Weights of a small GPT-style language model, trained from scratch on English Wikipedia.
Size: 5 heads of 64, vocabulary 8192.
MLP neurons of a small language model. Each row is named by its layer, matrix (up: input weights) and neuron, and shows model dimensions 149-276. Each number is 128 + 32 x the weight over its row's rms, rounded and kept within 0 to 255. Numbers have three digits each.
Before each neuron's rows is what it responds to, as a language model described it from the Wikipedia text at the highest values.

Possessives in biographical career text. Possessive words (his, their, its, 's) in biographies, especially "made his debut", "started his career", and "Boston College's"; also "is" after a lead name.
L4.up928:144085108093145108133092130128102108108111068190099112113184130140137136138173157170085104067120083131114094098141117181089104088110172154088127080095104057115063120137129119145123064188112117181108071153141137129062148121145142085155136155159082122136125149142187080110139105110161102153149132080174116099165126223141129124158114084088156104153110074144132084173094155178134121152110

Mid-word c fragments. Word-internal pieces, mostly a lone c after per-, mer- or ar- (Per-c-ival, mer-c-enary, ar-c), plus digit pieces inside years and coordinates.
L6.up428:147151114157091136113093087099140123089086160073198134233109155139104102084123153097117205128132140152141107154082089093155143162139079113108136099101094081144139166206146137172112126133115132126148108144115202162082168142116095077160099089200155116101078062173199093147152105057118112114154148140073107151196132141170091110127123146154151115111168135129117146180094122078098127105182

Post-opener clause boundary. Token right after a sentence's opening word or phrase that closes it and starts the main clause, mostly commas, e.g. "Moreover," "In 1948," "The report, which", "There were".
L2.up55:201159105104100141151146177169062087114120073152093135159109138152081177041159158154102165090119103150135100091102160186140106169142150163154111111136087163089102109160081136134167129121161130125110150111110160121103092140084147114132077114117136131075131098146110104115160129153178151131083128173193099090124152145098189135165140144098132171127152094088200160123139196069125150167135

Word fragments after C. Second word piece right after an initial C, c or Rec, as in C|urriculum, Rec|urring, C|airns, air-c|onditioned; also the comma after a day number in dates like March 19, 2009.
L4.up15:103121116093068132102074103106163115147121118079198131128097189074126130072241147120119133136151138162186062146083124119130143114117168131141147059151097115132099135115121148137163109082106084121129101144100111146158112095107066032161191085132197130119073109101086108130191123057140092136149114131160072172190117116147098107087147130117121124123145123099162108142099159082168117082146

Clause-opening connectives and time adverbs. Tokens opening a new clause or sentence, mostly time adverbs and connectives, often completing split words: meantime, someday, Today, shortly after, which.
L6.up938:182155122107120126171117091098077132123174096115119249133116143120113106128066167126169129118139123098131140150070078101158105121188092125153131172148084125123105134116156130147127116177127098114144111161084125164121161145071138144133116168154146141132113093121143117145121145149120153104089099163148110105129125131125108122098059157097094190072127121148163169148132120150118128083079

Early subword in split words. Second or third word-piece of a word split into fragments, mostly words opening a paragraph or heading, such as R-ol-and, M-or-se, W-ar-ped, Cl-imate.
L2.up983:181148151123149144154109130072105136149105066126104180187176177114145122105146183160097086076139145005200167130086077117162160140140105118115131157123108173123079102128084134128125141146137115142134146157183192102103105131130146088125078157147143105118067129085117156124137131113098090148086153120142119140134099131136096051087114092092156115101114167114177114145133130100152106165062

Tabular numeric data fragments. Tokens inside figures, measurements and dates in Wikipedia tables and infoboxes, such as in after 6+1⁄8, final digits like 2,97-2, and commas after dates.
L4.up965:104102110120098115176127100149148172179081091149099153156113076084108158120119118120123137109159142147120124146161148159125124111234148168130126122150125140131109057187178158090129141096084101196127107092149118114186099179181113107117091110142098124128141124111142055125174123168117144123072169155112141098125156183122109130085136089103155124137144128106147161110083102108129095113184

Pre-verb adverbs and relativizers. Words between a subject noun phrase and its verb: adverbs like also, still, often, later, immediately, -ly endings, and relative that/which.
L6.up743:169172107123052172147130094143098081193122097134158111147166132159103178124175121140115127123175192087126114074094140161090107103135114127125153124160166087092096065080119134164163152079127201160120127106091157176144128138121160034139177126128172103091080109138118081134125145112114097111103156088110058134147077122084102090125162078108114137095107112105133214104042176126122190163121

Word continuation after initial letter. Second word-piece right after a lone initial consonant token (often B, b, d, W, H), e.g. b+en+ch, H+en+ry, B+ound+aries, f+ib+re.
L4.up712:100120090048144152152174142093118088150163121162159135175194147125071161150141138091120167126099145095203112150099129122100098152112088140094159087168090073138136116185175159173161145107116133129153093168127219105117190125136129104109088163204071117132136051101150119155089091039117133126159126056156137154100115189114093069126122106106135163122114111119131114119112154117113098130101

Word-completing subword pieces. Final word pieces that complete a word split after a b or f fragment, mostly in names and tables, such as Aub-urn, welf-are, Archib-ald.
L2.up1108:129154082118140144117065119161165122149150151089157146217108107154115163102108090145101067118137145108201108168106146133191192092172136103106140146135110098117111157084091099104176214146134138142116100161165144118092131148141107115141170098163113174130145162128141084101161154082081140103149138148142126193119078138114106144093131122060121165102111155133152138113122155089122087107126

Word and phrase completions. Word-final pieces completing a split word (pre-ex-ist-ing, decre-asing, part-ial) and "to" after due, response, proportional, plus other predictable continuations.
L4.up324:156140163109086141136113129157146111142140127058182188098148055104168137150102144081120137134120084127100143098121061146097126135135096119118121150171130129116136132112108176140143121097083097146114137151097125180133116113046128089114063145139131117037138120140117084101151135133090082106115146081144051142150110084164128168120121132113140117137165140089120111087181135100103154102122

Parenthetical and relative starts. First word after an opening parenthesis, such as born, released December, pen, q, ft, and relative or complement that/which after nouns or verbs like arguing.
L2.up150:142149129093094128103093132179114059177192137104175182143151106125144148102154161119101145126167187138080099209091129173165163118163107128123120106134108084122106136157076192174129136106088073089092109165152104159085179141085148106138091123148122119120136126121104086119129107081105117112117128149167117142128166113168094096101110094037117125093142120096107117151133143108116144111155

Infobox and table structure. Field-name words in Wikipedia infobox lists right before the colon (Total assets, Elevation, Binomial name, Party), plus table pipes, === headings and list breaks.
L2.up882:058092136039114183101141115139140110138085062121153149152189174139115101124164109137100086142031148104116192083093071116142123153117063166082124137138103103153141119161037128156171067091111108166120114147125167191091147145093125109127123086146156087137121085132102107107165127114127087151143132138173073164181097142154111143124112152125086134103155118101150151161156139063111141185065

Verb after subject. Mainly the verbs is, are, be right after a subject noun phrase in encyclopedic descriptions (species are, trail is, can be); also ant- in antagonist, digits.
L2.up231:178152092048116110108105165147092110114125119154119137193120169153137144115167162170119155148082101078156188156092094149215177157115146093110116137161130180122105178152123142171148118111141068122133050124155148180140124105175128131143062158118091151141150171070147133124141104158161148103110119137220145176160125137132142150149173129107110150069147112124154163109078141101087139184120

Subject pronoun after connectives. Pronouns (he, she, they, it) or place/time nouns right after conjunctions like when, after, where, that, e.g. after he, New York, that time.
L4.up1099:114142127091170096082084108158157115075111070113171172126120158172126098124094129122124147087145103143115086116084057091116119138162102111115183061149066109098109093115076147193187142162170127117088183187122113137103141170066135111097188114170158105135100077151152082162160140135088129140157129110088117103167104109099074109141094139103059122120112155122097077149114161098123148186112

Governed preposition "to". The preposition "to" required by a preceding verb or noun, as in referred to, according to, attention to; sometimes mid-word name fragments.
L2.up721:178074082119077160187126138140147134202144161088127143145103179143102099122145131052080093065094164073181101102119116111142134133140127125116166107178130121151121176089115128159158095084166136141132072158142153159158095149136131109111157116144144138163142110124148073087192155113120125100114084122107130100148175143123092164148160080080146129148185101063145170072131143097116102070107

Verb-stem completion pieces. Final word pieces that complete a split transitive verb, such as accompl-ish, commemor-ate, imp-ress, resemb-les, plus to after due.
L6.up462:159111129121102189153116145077118120116191089088110149177174049112146045140134115099095084154111173133179099174100072094083056156133078126113096150177133120096182161158094142170183133108111167058137100218147168132087150122099147128112150120158092100113119063135096081094116125141106082084111165073120098167126102130105132146090111139139098114152121121118109105103063176130055115115158

Infobox and table endings. Line breaks closing an infobox's last field or a wiki table row (e.g. "Language: French", "DTXSID…;"), plus weaker hits on "known" and "work".
L4.up163:116148163120136124140143119139117108194174124147120151149113148146108106105118179112106163076102206093159133194140063117191146185140090089137128123169142099116098129141134197116193106085118069119173107167186154151135096151170120075111130126143105083215181062134136156132169085141154130130122135173161146199152089101109088184094073110104117180111120096127122101124141111127108161166117

Counts in sports stats. Fires on the word or piece ending a number-plus-noun phrase in sports writing, such as five games, May 13, 20.06 seconds, final table.
L4.up21:107110124079122184126133090154095137107155133094106108149060102154136153106125089072119104136117169082107128172093109120094125186139132170115117107113116096113097079175129206113132122114099113153145126195123115184076099111129107053119173105214123102087142152139123061102152151148112112208141127019114139109199138197127111096113082109126128141079154113165134099134116122113141123167179

Comma after list-entry surnames. Commas right after a surname or name heading a bibliography or list line (Chahat, Nacer; Trainz, a...), plus weaker hits on "in" and "However,".
L4.up271:151072135106099218163112118078132132207131121157132180125162107133061132075109145114113104074157145114173154120196087174166097179127084121099144124085028169105109105092088185155090131076137109104133095122141092132072157179126139124122152125103144102172118184097120151114149155154107178145140152122113163108158126148160142160077173130122161107217139115090191162140154191070157121165120

Word-internal second fragment. The second piece of a word split into fragments, especially right after an initial p or P, as in p|ud|dles, p|all|adium, p|up|ils, p|or|ch.
L6.up943:116137129169153136143154126081162140132108090116102129169206090131152109135104096172108132099091161032142125145098106137114119121195066081142158085092146111123101104153163128080105162129164159092160100143182186177097144111153139030077152126221081081162136115088186033070136170111143091176137100162175122163159084153178069096091086081087107118114163084131141131166173197076124156130146

Clause-introducing connectors. Complementizer "that" after reporting verbs (notes that, claiming that, determined that), plus "said" and commas after openers like Nonetheless, As a result.
L6.up653:179134134099112186157132103063060107170167102102151137200115125123118109159151164122126037103098125084190113144130085080117099132158121163134130206087088108120078122119089131180093101139158112100150153138159135149100127137109133120087087114139130085120122130147096182165198211151139083108140116110143135179152130114180132157131075112095072158137185166118141164103124096144147144113129

Tokens just before years. Tokens right before a year in dates, such as the comma in "December 14, 1941", months in "21 January 2023", "in" in "built in 1850"; also mid-word pieces like "l" in "obligation".
L6.up301:073107113136059133088110091108119099142151133103147139147126187148147098078089143094118080140117152067093117168081106151126157111109097100118163143144096085137173124141103105070143141112066128090108136144095164179129117131153141110124161150140170147098107106111132162121139135131122075102101138117130052128180144159141125108129108115110107132102119085089110104122122157141167114152163

Digits ending numbers. Final digit or closing piece of numeric values in tables, infobox stats and unit conversions, e.g. 94 kg, 9,724 ft, .793, plus occasional word-final subword pieces.
L6.up1317:108119174068160097152128112110132131165153143087144143207138078129148088109094086050146119172040131113145078140123184137136085119222108135122113094137082047099130136091160139074139166147044143086122094127149140199147160131142103104134089095187180151121121115099107107132167159122139128059109132123123099129113121138161076151131147079074077121066125120157144152096121126121104137076138

Sports results and relations. Words right after a sports result or action linking to an opponent or team, such as win over, victory over, career with, and score dashes and colons in stat tables.
L2.up1272:088091176098121114120128078137165106127119071116093145178166092147133145098080100108053086150126152103129088137076101137161132094108162142103158100101152111091103122109145102081200127080162114107120142097118161170085143166139101088138090153190168130100151159082136123083136128071094121156070155074134141138177134161171140106151051080070169149130143136088135129139123141130150102128083

Name and agent markers. Tokens just before or opening a person's name: commas after surnames in citations and taxonomic authorities (Jan, 1858; Hodges, Richard), agentive by, name-initial M.
L6.up254:161092164078101139169129106124117157177147087103128113100167165182093119105165170081079104107154191147142164093182111112108132167140129084139134135125119105107114120115129126149144069120174121074139115118160151133155079189185143109135118127138079138143143102152127126110174125139159137116086082131119136125128073073088105143141152186105113151108165090119077148146179167090135148114061

Clause-opening subject/conjunction. Fires on the word that starts a new clause after a comma or period in narrative prose, mostly "and" or subject pronouns like he, she.
L2.up666:115122092133153157133135120126097108163131091156086143133142171139054107106142152092146093135076200103112156115090062176176140106119127160148074167177047097158106125174068231152135068090143069146156115133117217158138095123090148105156147109122154140107126107132145103139117157112131138134115113121141111177136145188108137145150136120149152122110137145191115128134159106123123149129112

Main verb after subject. The finite main verb (or its verb-ending piece) right after a subject, strongest for existential "there is/are/was", also learned, takes, lik-es.
L6.up1134:139102119169108170169118170095165117074154055106105162147134139076121150119144160161097099116160133158202101126075113091115090121154132125131122153177141167156109111109162150139160154120081150048075116179136174131091160158123053121106142121173151084101095145155081073089185159153185112088124126086210151162114130127201147153103129164119107170112120143110159153135167151133164139173156

Kinship nouns and field labels. Kinship nouns after a possessive in biographies (his father, her son, his brother), and infobox field words like name, chronology, information.
L2.up559:159154151117095163155120129098118092147138124076086192118122177146113091163105108186109053141104104134155126115094155068169111133141124120109138119142126106147139199161095110101135080132132148157112072152147169184111122091117082147120117142164124138132096122132167086125206125129113145134136144171170111131127139127166138147120106103073133085119108123143139119136141148074093122141142

Digits after separators. First digit following a thousands comma, decimal point or colon inside numbers in stats tables and infoboxes, e.g. 124,164, 87.1, 19:15.
L2.up75:148171115133147123126168080126130128134135097167109154182087104104129089109142124100135111116093113133162151102121197103133122168192137168096141091207077154175124119135087112111116095130202138209138185150154163147133116151119099133140121141168114128122162111140097088143138125097219149168155103083112127098105151151129162088063082141107243123128114168141161135164100066140121115135135

Block-ending line breaks. Double line breaks that end an infobox list, table row or paragraph, usually just before a heading or new article, e.g. after Postal code: 242.
L6.up8:091069201130098120118133163143138154130145141125151162133160117070125094103118090086153161131079227091164118117139096080159126151137125107164160118140036118120095101079186133110155110050174138118173117153210121144151083151126080164115114125170127093162080126101163132115209096128088116091160167155146172163162070148151114125127121116096109147098112096152122102120150139111126103120118

Mid-word fragment after initial letter. Second subword piece of a split word, right after a lone first letter or short prefix (often P/p, S, C), e.g. P-ast, Ex-c-elsior, p-and-as.
L4.up1101:121121147084086166125117112151152159160147124093188076144144151116109188085200154048147133140064078128137108140092103144085143120160090126122154123137116108153068159124130166093115106129151099153148119137168158153108101109176120146165081095126151154077107150157101108142105070101105153105076141098197116141151088162188172132140163072109121115149163080096091119111137147058167126138139

Sports/stats "for". The preposition "for" in sports and statistics prose linking a figure or role to a team, like "appearances for Crewe", "passes for 475 yards"; also occasional with, and table-cell word starts.
L2.up871:102099123112164129156139168121133117086173054140108122180164056129145113070160108100109078109105143117099045145113125139113171124117134183117107121096111131111097119105088160094152132113094127190164125148156225154114143135105121064143121094186113109125123130120190107151146143132137128154162129021116136128102120229148177100129114064086178126128166141181124119131110088131145127100140

Clause-introducing complementizers. The word that right after reporting verbs such as notes, stated, reveals; also how, colons and quote marks opening reported content.
L4.up654:163174181142152179133129128133063132117181121078136183131132167136121103096175118132150117126104148099165140163097094095070104086148098138143141191136146137148122132114148159129129145085123080097126120174152221152071211206088131170155106106158176116085109129159109134134117140132167151101121109092130144217129110126126145102124149110089067131143173146074085162154190137130119135101125

Mid-word fragments, table-start pipes. Second word-piece right after an opening consonant or cluster (gr-ad, Br-id, D-ou, W-ed), plus the first pipe of a table after a heading.
L6.up464:106126103153092142103147086176120134082132105080199117115141092189121102109117135134150067177072084082173121183142089097145162102098130098121165142206121097201105131118111155138116116180090102144095128149095208139187105124122129098160118125170142173139130120119144106144141147158132125160130137101172053143181139180120098161099146154131102203154136111125086074169091156102121099132104

Modal/auxiliary after subject. Modal and auxiliary verbs (could, can, would, will, has) right after a subject noun or relative pronoun, plus first as in "his first", and stray name-piece tokens.
L2.up1302:115079066127065149124083100215144141131113101077139172120087107181099123105148070058122100136120185132150111145089172127154163111150152121130125102163159110127085160079135128103153122104096110152120126142060126166131158109117126056119153136186182087116143096114127109090156145072096094085140122111154141125131081122205105133149088115121058169149166135102094165112145133139136190135127